MLP neurons of a small language model. Each row is named by its layer, matrix (gate and up: input weights) and neuron, and shows model dimensions 16-79. Each number is 50 + 12 x the weight over its row's rms, rounded and kept within 0 to 99. A neuron's up and down rows have the sign that makes its largest values positive.
A block is one neuron, or neurons of one layer that tend to fire together. Before each block is what it responds to, as a language model described it from the Wikipedia text at the highest values.

Period and category nouns
L3.gate406:39 57 54 65 51 57 32 46 52 34 61 46 42 60 41 61 53 60 65 39 48 51 37 74 40 57 56 49 29 62 37 72 68 47 41 41 57 41 53 29 59 66 52 49 32 59 53 64 56 67 36 68 45 42 32 44 63 52 53 59 51 30 41 58
L3.up406:26 43 54 51 57 46 32 46 52 55 35 49 55 41 52 44 44 41 64 60 58 11 37 63 61 60 67 66 33 59 52 60 42 50 52 65 47 70 65 44 56 60 28 51 39 74 49 41 63 49 34 26 39 70 51 71 54 49 46 48 68 44 42 54
L3.gate699:44 58 39 45 47 48 33 52 43 55 39 58 47 54 56 48 60 45 59 51 50 33 46 66 59 38 50 50 42 62 57 61 44 47 53 42 59 53 53 35 36 43 43 52 65 58 46 56 42 62 31 52 37 56 51 78 39 42 45 57 28 55 49 44
L3.up699:42 47 67 55 56 46 47 44 51 60 39 53 31 63 38 59 56 52 53 42 69 62 49 40 39 55 55 45 28 71 38 45 40 46 46 44 57 37 44 61 45 62 36 52 24 50 54 54 66 69 47 41 56 73 41 65 51 39 81 59 30 50 70 46
L3.gate850:55 61 42 57 62 44 35 60 36 28 36 55 58 53 59 60 43 45 45 55 59 53 71 60 51 44 47 43 45 43 55 39 51 85 36 47 63 47 57 30 35 40 59 31 53 56 27 52 41 61 45 42 59 56 56 54 53 46 41 60 68 47 58 38
L3.up850:66 29 56 43 68 53 51 67 40 54 39 36 52 51 29 34 40 62 71 56 67 47 47 72 63 71 57 44 52 27 49 57 33 41 28 45 41 66 69 41 57 44 39 45 33 65 32 69 39 63 42 55 49 39 58 61 50 28 58 26 44 42 52 40
L3.gate1166:42 52 49 36 43 48 54 44 34 36 77 58 46 35 45 31 71 47 50 24 45 44 52 67 53 67 56 51 34 36 61 64 42 45 58 53 58 54 57 39 43 69 69 45 45 64 37 41 47 50 64 41 37 47 49 38 66 30 34 40 43 33 65 51
L3.up1166:54 71 46 42 50 63 44 60 32 68 57 74 41 54 41 51 64 61 46 31 52 56 40 53 46 45 33 76 48 52 38 45 47 42 18 37 77 65 49 43 40 39 59 17 38 34 18 55 43 65 53 47 40 25 56 64 58 56 40 57 48 55 41 65

Anaphoric topic nouns
L3.gate105:53 45 43 57 34 47 48 43 67 32 29 49 55 42 56 65 68 60 48 41 39 40 56 59 28 57 31 50 42 35 61 77 38 37 44 31 30 46 81 28 53 50 56 47 63 35 46 54 52 54 60 57 75 42 54 49 52 54 48 39 45 64 51 51
L3.up105:68 36 53 61 46 59 43 58 67 55 61 62 31 68 51 50 54 69 62 55 36 37 56 42 37 50 40 48 48 49 51 48 57 50 41 55 64 45 67 49 47 53 56 48 52 34 60 58 43 39 66 36 63 50 52 60 52 68 44 20 51 54 76 54
L3.gate364:39 57 43 48 33 66 56 54 63 36 46 58 55 39 39 46 50 52 68 45 70 61 14 49 55 52 56 59 76 26 64 73 68 45 48 47 49 57 39 49 39 63 64 71 63 46 42 53 38 45 57 48 45 53 50 56 58 60 51 32 52 62 38 65
L3.up364:42 47 45 64 47 58 55 47 38 51 44 50 38 55 53 50 52 48 51 37 76 44 28 67 55 62 42 49 51 54 43 50 53 49 54 52 36 58 53 39 50 68 61 56 37 42 50 63 30 56 64 53 49 42 68 66 40 70 27 27 58 48 51 57
L3.gate524:50 58 51 55 51 75 40 38 49 56 54 52 44 57 50 41 50 38 61 57 50 50 51 48 69 61 45 51 49 65 65 48 62 36 36 47 67 52 52 51 47 69 37 32 33 48 65 66 67 72 39 58 46 56 61 56 48 65 51 34 62 52 75 76
L3.up524:52 57 51 62 22 51 54 62 54 59 57 38 39 61 54 46 50 52 61 75 57 42 47 34 53 50 32 51 49 46 58 48 37 55 49 57 41 33 46 49 55 70 66 40 52 37 40 46 65 24 63 33 57 57 37 58 63 36 55 42 54 56 74 50
L3.gate614:43 42 21 41 44 39 52 42 36 52 45 55 38 40 38 52 28 48 53 31 40 71 48 64 43 89 50 30 57 61 51 52 72 41 48 46 60 63 58 47 47 54 59 58 82 40 56 68 07 64 66 54 74 52 63 54 46 33 45 25 67 51 62 55
L3.up614:43 61 50 28 39 67 38 58 33 45 47 32 52 46 45 64 63 56 61 46 41 55 53 41 49 50 52 61 60 68 65 56 62 64 30 27 40 53 29 42 43 47 50 51 50 39 74 65 33 25 54 25 55 56 57 56 50 55 44 29 51 39 51 29

Diffuse mid-phrase content words
L4.gate26:46 50 70 50 45 45 59 68 48 48 57 44 48 44 54 54 32 58 55 59 44 42 53 48 57 36 45 41 36 59 44 35 33 66 44 59 52 61 41 47 30 54 48 47 47 72 31 73 54 69 56 46 38 45 41 23 49 56 66 51 37 29 48 44
L4.up26:47 39 47 62 59 37 45 59 33 58 52 54 54 41 65 59 21 49 70 50 61 51 36 37 49 43 58 65 37 63 46 41 45 54 58 43 44 58 33 39 44 36 38 58 34 40 55 32 50 57 41 48 47 50 50 47 32 46 45 73 56 53 34 48

Votes column header
L3.gate307:69 54 43 54 55 49 53 69 74 63 31 50 44 56 70 35 68 26 41 70 53 45 47 51 33 40 69 36 71 39 40 39 48 40 65 52 56 43 37 26 35 52 46 56 57 57 35 45 54 53 49 36 46 54 60 53 60 58 56 47 27 60 37 56
L3.up307:29 51 40 44 49 49 44 44 44 67 42 43 46 61 54 59 52 68 43 60 40 42 55 56 49 73 33 31 44 65 38 55 60 52 67 56 43 66 46 54 36 55 48 55 54 81 41 67 36 65 59 61 57 71 69 50 44 42 63 43 42 84 54 45
L3.gate317:43 48 63 62 53 53 67 61 63 43 56 33 62 41 58 63 66 44 35 54 75 31 49 56 65 53 69 48 78 52 40 40 54 64 60 44 52 42 54 46 59 49 50 52 62 53 47 56 67 49 62 38 40 39 53 46 51 42 62 60 63 47 53 27
L3.up317:47 59 50 65 37 50 47 36 57 51 60 49 53 39 45 60 35 62 66 51 52 54 48 45 50 63 36 41 50 50 43 55 59 57 36 48 63 56 58 55 14 62 51 38 47 57 56 41 52 40 46 34 53 49 49 59 56 41 40 53 27 62 44 43
L3.gate321:43 76 38 60 60 37 47 44 64 64 33 41 48 45 50 47 55 29 67 60 51 35 54 58 70 43 44 34 63 59 59 40 61 41 48 73 44 52 34 33 59 56 68 44 56 68 34 45 53 60 49 37 46 63 45 53 49 49 30 60 43 54 33 50
L3.up321:58 58 61 69 65 43 44 41 68 53 34 51 46 65 52 36 69 47 61 37 54 42 67 69 50 26 56 46 64 40 49 28 50 48 51 67 50 51 41 32 60 51 54 34 59 44 39 50 57 75 57 39 67 51 65 63 31 51 44 63 47 54 53 33
L3.gate1133:48 48 51 55 58 65 36 69 38 40 37 39 64 52 55 38 62 65 53 61 47 60 56 40 51 62 60 44 61 33 42 42 67 70 53 38 42 43 28 46 71 26 55 71 37 51 42 67 38 65 71 58 46 39 52 62 55 59 50 36 49 47 65 59
L3.up1133:42 43 55 42 60 60 59 59 50 41 44 55 53 51 47 53 53 42 61 56 42 50 50 53 47 62 67 39 52 42 33 36 41 67 54 35 49 64 37 41 65 20 36 46 46 45 50 72 47 35 70 47 60 36 60 67 62 58 53 32 65 49 50 53

Time-period nouns (season)
L8.gate112:58 72 27 60 38 62 31 58 36 56 24 51 54 46 59 51 50 56 41 40 45 39 44 47 49 67 26 71 52 30 45 44 67 39 32 59 57 46 62 53 68 59 50 66 73 49 36 65 51 49 55 36 37 50 65 54 69 47 48 61 62 14 52 66
L8.up112:40 19 50 60 69 47 37 57 66 53 40 66 48 46 67 48 38 40 63 29 39 89 50 40 54 64 40 27 52 40 50 49 61 42 43 43 58 47 52 57 57 59 39 47 41 66 47 73 46 68 58 45 52 40 48 40 59 40 51 46 28 39 72 51
L8.gate304:32 56 40 47 51 34 46 55 55 50 49 54 37 45 21 54 58 55 44 39 36 48 43 42 30 45 51 48 64 64 36 35 45 38 41 55 37 40 41 52 35 48 49 48 56 45 64 27 80 52 58 31 43 34 44 44 79 39 52 65 54 35 32 68
L8.up304:54 71 59 53 58 34 33 49 65 40 36 30 33 72 36 57 46 36 47 64 62 59 50 56 39 57 51 36 65 40 46 51 59 46 47 49 54 74 66 41 47 37 70 84 81 38 28 53 48 55 44 45 44 45 52 52 73 41 60 39 56 47 60 50
L8.gate393:49 42 42 48 54 55 30 72 69 45 41 40 62 52 60 53 60 58 70 61 62 67 52 55 47 67 46 53 49 55 34 27 50 55 49 61 62 60 55 45 35 59 51 77 63 48 46 76 33 62 50 67 49 44 06 30 49 58 43 39 35 50 40 54
L8.up393:49 54 34 46 40 51 15 39 63 47 52 39 49 52 55 53 48 56 66 55 37 47 61 60 48 56 67 64 58 56 32 38 25 61 70 69 53 49 45 46 60 35 33 71 53 48 50 47 40 57 57 65 53 41 35 40 36 62 59 46 40 51 48 53
L8.gate428:36 62 39 55 59 49 26 67 64 57 44 39 55 48 61 64 62 62 52 46 41 73 46 60 51 40 60 47 58 46 65 53 31 53 59 61 52 76 29 47 36 72 29 67 44 39 34 50 42 63 77 54 58 57 53 61 25 66 49 29 25 65 60 57
L8.up428:42 57 43 50 34 47 42 46 55 31 55 34 53 69 12 26 63 62 59 41 51 22 47 45 32 49 57 59 36 45 53 49 43 55 55 65 51 66 42 55 43 60 60 48 51 47 47 34 46 36 72 46 48 28 39 51 46 56 29 28 65 62 38 52

Institutional name modifiers
L8.gate321:54 54 36 37 45 45 51 15 60 47 61 56 66 57 52 44 53 31 73 38 61 48 32 64 46 70 45 38 41 47 51 62 38 47 50 48 44 44 55 27 48 72 72 34 45 52 61 57 43 35 61 54 39 63 56 45 59 71 44 73 57 56 39 51
L8.up321:50 43 59 54 45 46 44 57 49 57 75 42 70 56 49 72 42 50 47 56 54 37 36 64 50 64 41 49 53 41 44 33 31 45 54 56 27 38 47 48 67 51 56 40 34 42 41 55 38 47 47 78 47 33 61 56 31 47 69 31 47 78 60 57
L8.gate434:54 36 56 39 73 65 56 47 58 41 37 66 46 67 71 58 63 61 66 66 62 57 44 42 35 37 32 40 44 71 53 41 53 47 66 25 55 57 53 25 61 52 71 43 41 30 79 43 43 59 57 54 48 47 57 39 35 44 56 60 46 39 37 48
L8.up434:48 38 60 52 36 33 62 38 41 33 59 46 56 48 58 71 69 65 45 59 65 34 73 57 47 46 54 44 29 56 61 44 43 48 70 47 43 26 54 47 64 53 75 70 28 36 57 40 59 47 60 76 59 48 37 61 63 51 52 64 55 38 76 54
L8.gate672:40 51 67 41 66 37 65 62 16 61 44 54 24 43 47 70 47 39 57 66 52 63 47 33 58 30 53 48 52 62 64 62 42 45 58 61 45 45 41 33 65 48 56 42 35 53 51 78 52 33 67 45 63 58 46 43 50 39 60 56 70 70 48 43
L8.up672:34 64 52 46 33 51 49 38 22 50 48 54 42 46 48 63 24 48 30 51 47 51 58 27 58 55 51 47 53 50 47 46 49 28 40 52 51 45 64 49 57 63 47 62 34 67 47 44 41 46 46 52 64 48 61 42 53 40 55 47 55 60 49 33
L8.gate832:47 45 37 54 48 45 52 53 55 45 52 71 61 29 44 71 49 59 49 78 50 75 67 51 44 59 37 38 66 35 50 47 16 43 46 44 55 73 59 31 47 63 52 49 60 61 26 57 46 52 46 41 46 69 61 72 35 53 39 51 58 34 75 66
L8.up832:43 47 25 37 36 63 54 57 57 78 41 48 52 59 40 38 51 39 35 47 59 47 50 61 21 39 52 44 70 51 79 44 59 38 58 62 54 30 37 46 41 51 50 64 35 42 62 52 48 27 53 51 54 41 61 44 34 40 59 44 46 47 52 54

Counted-unit nouns
L8.gate254:36 55 53 43 57 39 37 46 50 44 51 55 16 33 45 67 46 50 49 71 54 62 79 27 41 48 57 29 58 45 39 46 45 57 57 59 51 41 60 50 57 71 50 33 42 45 46 44 56 51 54 43 41 51 47 55 44 61 37 54 31 58 47 47
L8.up254:43 50 41 75 56 52 41 28 49 61 51 51 41 58 52 44 77 56 57 53 37 55 38 55 55 40 43 50 51 45 35 42 55 56 42 72 34 25 46 44 48 32 43 33 37 57 43 47 51 53 33 43 58 40 66 51 56 67 44 42 48 60 51 43
L8.gate526:57 45 33 51 29 38 52 56 60 44 47 36 36 71 37 48 63 60 52 59 36 55 47 56 68 49 60 84 53 43 73 42 60 38 35 59 64 34 61 57 60 44 40 59 56 36 47 49 45 49 56 47 61 53 53 47 60 56 76 37 45 44 40 41
L8.up526:38 45 43 65 46 54 57 52 66 38 56 57 41 60 39 35 79 53 65 61 73 65 55 40 46 48 48 74 61 43 64 42 59 61 50 55 30 45 49 46 58 31 43 48 62 51 31 45 49 47 36 44 63 50 49 41 75 44 54 34 54 55 31 35
L8.gate602:36 31 36 46 30 60 43 56 74 26 52 42 41 38 44 54 47 48 38 55 34 25 43 50 52 66 50 65 30 45 62 24 40 47 52 65 59 33 40 65 53 37 48 40 80 31 42 53 56 61 45 59 51 53 63 54 35 32 68 45 44 27 40 63
L8.up602:47 63 41 46 49 71 42 47 35 54 66 52 58 23 45 55 57 61 39 50 44 47 42 65 37 40 74 36 50 43 57 63 40 30 32 56 44 59 31 41 49 27 53 43 36 53 48 37 29 27 60 51 50 46 47 39 55 50 31 27 44 46 45 41
L8.gate716:53 54 26 43 43 55 60 68 31 39 48 44 51 57 40 49 41 45 52 46 30 66 46 26 55 43 53 50 58 30 67 69 32 52 54 55 56 31 55 38 41 39 44 50 61 44 47 55 33 78 45 46 40 57 62 49 36 58 55 49 57 45 40 50
L8.up716:49 55 52 49 69 57 58 62 64 55 72 59 65 61 64 70 39 49 39 51 45 58 65 38 57 56 63 62 27 64 57 54 42 56 40 24 35 64 51 66 58 54 51 52 51 41 55 52 27 43 42 48 52 62 45 70 32 54 42 65 50 58 47 63

Capital-letter acronym pieces
L4.gate1053:41 31 52 40 49 56 39 63 33 27 54 68 36 31 46 45 34 26 53 48 41 47 49 62 36 56 48 60 65 54 67 53 55 39 52 69 54 45 51 52 38 35 57 40 47 60 28 46 59 38 51 63 59 56 31 62 46 63 42 54 55 55 67 48
L4.up1053:40 47 36 44 47 46 50 52 51 54 45 62 50 70 45 36 78 34 54 49 26 32 35 50 48 51 66 49 51 57 37 58 30 38 54 47 42 60 63 66 55 37 78 59 56 62 54 41 51 28 64 59 45 83 16 49 51 53 37 44 63 62 53 39

Word-initial "cl" fragments
L4.gate50:31 46 26 38 42 56 14 44 54 46 46 54 53 61 58 69 51 44 69 63 60 43 43 26 32 42 49 57 55 71 53 57 50 34 42 36 58 58 53 59 60 28 76 49 49 49 32 27 50 34 57 66 30 40 62 75 60 32 44 59 43 64 71 46
L4.up50:56 45 52 45 48 37 60 35 41 41 61 39 60 70 56 66 79 43 23 73 33 64 37 37 54 46 48 74 67 56 40 80 51 57 66 63 64 72 48 60 35 44 51 49 55 19 68 29 45 59 67 45 47 50 63 60 56 54 55 71 42 50 60 44

Example and list introducers
L8.gate595:33 56 46 61 41 40 36 37 53 51 26 52 56 42 42 54 59 35 58 45 46 61 46 50 57 53 59 56 59 48 42 40 35 46 51 49 40 21 47 46 53 44 72 62 31 47 63 66 66 69 52 34 54 54 39 62 30 56 31 52 67 53 47 45
L8.up595:48 49 35 34 68 52 33 31 67 55 50 47 38 35 61 29 46 40 47 73 13 57 45 61 67 58 51 35 79 79 51 67 36 49 50 66 53 38 40 46 45 34 50 47 43 63 53 47 36 68 59 46 40 67 44 46 55 45 46 54 67 45 60 41
L8.gate892:44 37 34 37 32 36 59 32 52 50 43 54 39 62 67 57 33 72 56 47 50 32 63 50 57 32 64 46 45 48 40 47 40 61 39 50 59 53 65 57 53 64 47 40 48 47 39 68 53 35 43 56 40 50 58 44 44 46 34 48 61 52 42 08
L8.up892:57 29 38 46 69 57 34 67 71 57 53 17 12 57 50 46 75 43 58 64 52 48 45 59 59 37 64 74 54 65 55 51 35 45 40 36 41 41 54 43 64 57 48 55 52 60 41 65 56 42 44 39 46 45 56 55 33 45 29 52 61 23 63 50
L8.gate1070:22 48 63 55 64 40 62 40 37 48 33 70 48 61 44 34 35 75 41 45 58 56 56 46 46 31 49 39 43 42 43 53 38 35 57 94 63 44 56 46 57 45 62 44 38 29 55 75 52 57 65 44 41 45 40 45 61 38 31 42 41 47 43 37
L8.up1070:45 43 46 52 48 58 35 54 59 42 52 69 56 51 38 56 71 32 42 31 42 41 39 55 41 36 78 29 52 58 41 50 38 46 43 70 54 38 78 29 55 54 37 62 49 51 58 74 65 40 55 39 56 76 44 49 32 53 44 54 42 44 55 73
L8.gate1113:52 58 61 62 68 39 60 40 33 33 40 26 59 41 48 55 53 41 37 42 59 70 31 60 48 46 58 44 31 44 38 43 51 37 73 54 48 52 47 58 45 47 51 40 43 53 52 31 45 53 55 38 22 49 41 47 45 46 49 45 58 67 56 49
L8.up1113:24 46 49 43 38 35 55 30 48 40 62 43 42 49 32 30 42 59 29 56 47 50 41 54 63 41 39 52 39 60 38 40 18 34 42 60 54 40 73 47 37 69 27 41 31 67 71 38 31 48 43 59 46 57 36 33 34 53 59 43 55 64 60 60

Time-period nouns, esp. season
L4.gate109:37 51 42 42 63 65 50 68 57 45 71 28 42 52 32 51 43 46 64 52 68 68 55 67 21 46 55 42 49 36 29 48 52 47 55 26 55 26 56 37 35 52 29 49 32 55 39 37 30 51 60 52 51 44 34 52 47 55 61 55 55 52 48 71
L4.up109:31 65 53 51 76 74 45 55 66 30 28 67 41 69 40 57 57 58 60 27 62 52 63 65 40 59 68 43 46 42 55 50 47 75 27 43 39 42 44 59 46 57 28 57 43 46 41 66 38 69 43 63 50 51 39 68 40 54 57 51 42 42 48 70

Repeated topic nouns
L4.gate955:42 48 39 27 39 35 42 58 66 21 28 57 48 48 58 36 74 30 34 41 53 63 53 57 46 38 33 62 43 61 54 44 50 58 30 52 48 38 64 40 49 51 44 45 56 39 52 59 53 53 40 10 60 61 65 45 66 36 52 53 53 60 54 61
L4.up955:41 45 43 63 58 59 61 29 61 46 53 46 45 62 53 57 41 51 43 34 42 50 46 36 56 58 36 35 65 55 49 57 69 31 40 65 51 55 75 56 59 69 56 41 50 49 30 68 45 51 52 59 37 48 50 47 46 40 35 40 57 66 48 54

Passive participles, name fragments
L3.gate343:48 58 49 73 66 52 39 53 24 45 41 52 33 48 46 66 33 47 41 39 53 50 40 44 42 43 62 48 28 48 37 16 56 42 57 53 57 41 71 18 57 40 53 39 25 42 40 30 55 64 33 39 35 32 59 49 54 48 59 63 48 33 59 23
L3.up343:50 68 53 46 34 66 68 70 55 54 54 58 40 58 47 43 64 51 59 59 31 33 26 27 57 67 31 56 52 45 45 44 43 37 50 47 66 56 32 52 63 62 54 43 54 76 54 47 49 51 43 56 53 38 40 68 43 37 40 60 20 55 57 42
L3.gate366:47 56 74 36 52 67 56 56 36 56 31 65 48 58 30 63 45 50 42 67 72 63 54 46 45 39 28 31 54 47 37 59 44 43 55 63 56 62 54 65 44 48 52 31 54 22 46 45 38 56 45 52 59 28 53 49 50 62 51 37 40 64 39 45
L3.up366:50 53 38 41 67 49 62 40 49 46 31 40 48 59 38 47 50 08 40 64 52 42 34 48 66 47 35 47 71 55 28 31 44 71 40 45 42 46 54 59 68 36 53 44 72 47 60 63 39 33 53 29 30 49 46 66 49 59 70 39 46 50 46 63
L3.gate826:53 61 48 34 57 37 58 56 65 44 73 46 69 44 52 69 41 50 68 40 32 67 70 67 57 58 44 66 62 49 66 38 58 34 46 48 61 49 55 30 42 28 52 46 48 75 53 67 54 54 50 46 51 59 54 37 44 82 35 46 41 58 63 35
L3.up826:58 48 42 40 61 40 56 52 54 49 64 55 48 44 47 40 54 32 30 58 32 52 39 53 55 68 55 48 45 39 56 64 43 51 53 67 86 85 49 60 47 57 67 34 42 42 41 53 74 73 47 84 39 54 42 63 52 39 27 54 65 32 53 35
L3.gate860:49 41 51 70 64 54 47 59 61 41 50 58 61 73 59 53 56 63 67 58 51 46 54 22 45 63 39 44 59 08 66 55 66 27 58 40 55 75 45 59 59 36 62 33 43 61 50 60 69 63 44 65 41 44 54 50 42 44 37 53 68 52 61 38
L3.up860:49 45 75 65 65 30 60 43 59 37 47 42 51 52 52 43 58 71 52 64 40 46 45 41 54 50 65 71 53 52 40 45 57 39 51 57 48 71 61 45 60 38 62 48 48 45 72 56 67 32 33 42 61 48 32 37 43 60 47 43 50 48 44 47

Punctuation in sports listings
L3.gate148:48 62 50 36 43 40 53 44 64 30 65 44 54 56 58 42 44 43 59 59 61 55 64 69 40 48 57 64 57 53 50 37 62 48 31 67 59 52 28 50 59 48 65 43 32 57 52 39 54 49 42 42 38 75 37 61 66 40 54 40 39 41 45 63
L3.up148:56 63 43 36 56 51 60 47 57 45 49 52 66 48 56 43 26 35 53 75 70 51 60 64 41 29 69 69 49 52 61 53 57 35 38 33 48 54 49 50 35 48 56 37 49 48 52 52 42 51 36 40 51 75 64 54 69 66 62 48 40 23 53 65
L3.gate246:46 65 58 38 50 49 77 48 44 62 76 60 41 55 50 50 54 43 35 59 47 42 55 55 59 41 61 65 67 38 36 08 49 56 55 50 67 52 40 57 64 43 47 55 44 47 34 50 37 53 36 56 53 62 50 68 39 50 55 36 49 47 53 44
L3.up246:76 65 64 43 57 39 55 76 39 42 70 47 53 77 52 57 47 41 49 65 60 41 43 55 58 53 54 69 52 74 42 45 51 73 50 57 53 37 57 54 35 43 56 36 50 54 55 62 32 67 48 53 34 32 55 32 46 55 39 66 42 64 33 62
L3.gate274:44 51 54 56 10 47 33 59 64 46 53 53 30 41 50 71 55 41 53 33 52 52 33 47 58 39 52 50 64 77 73 28 34 31 51 41 48 35 54 42 43 35 34 39 48 65 64 54 37 78 43 37 44 26 41 44 46 57 49 45 37 40 45 50
L3.up274:45 60 59 64 48 63 49 53 45 42 63 54 62 44 35 33 59 30 45 47 45 50 55 46 50 49 68 46 29 51 64 33 31 41 67 30 46 52 52 55 64 58 37 66 29 52 47 58 54 65 37 26 50 51 39 45 54 67 43 40 48 43 40 42
L3.gate322:50 57 49 60 49 47 31 33 55 56 54 65 63 53 59 68 59 38 44 47 36 38 53 44 61 58 59 38 59 80 42 43 53 61 53 45 41 48 38 42 43 60 34 56 71 42 73 53 39 33 34 64 58 67 47 49 55 61 50 54 59 31 61 55
L3.up322:60 49 33 81 43 27 56 54 65 58 68 45 87 64 55 39 65 50 53 32 29 61 42 51 63 37 41 55 65 73 40 46 52 61 54 32 66 61 54 32 25 45 63 62 84 56 52 39 38 54 36 58 52 51 56 46 45 60 54 37 35 52 61 50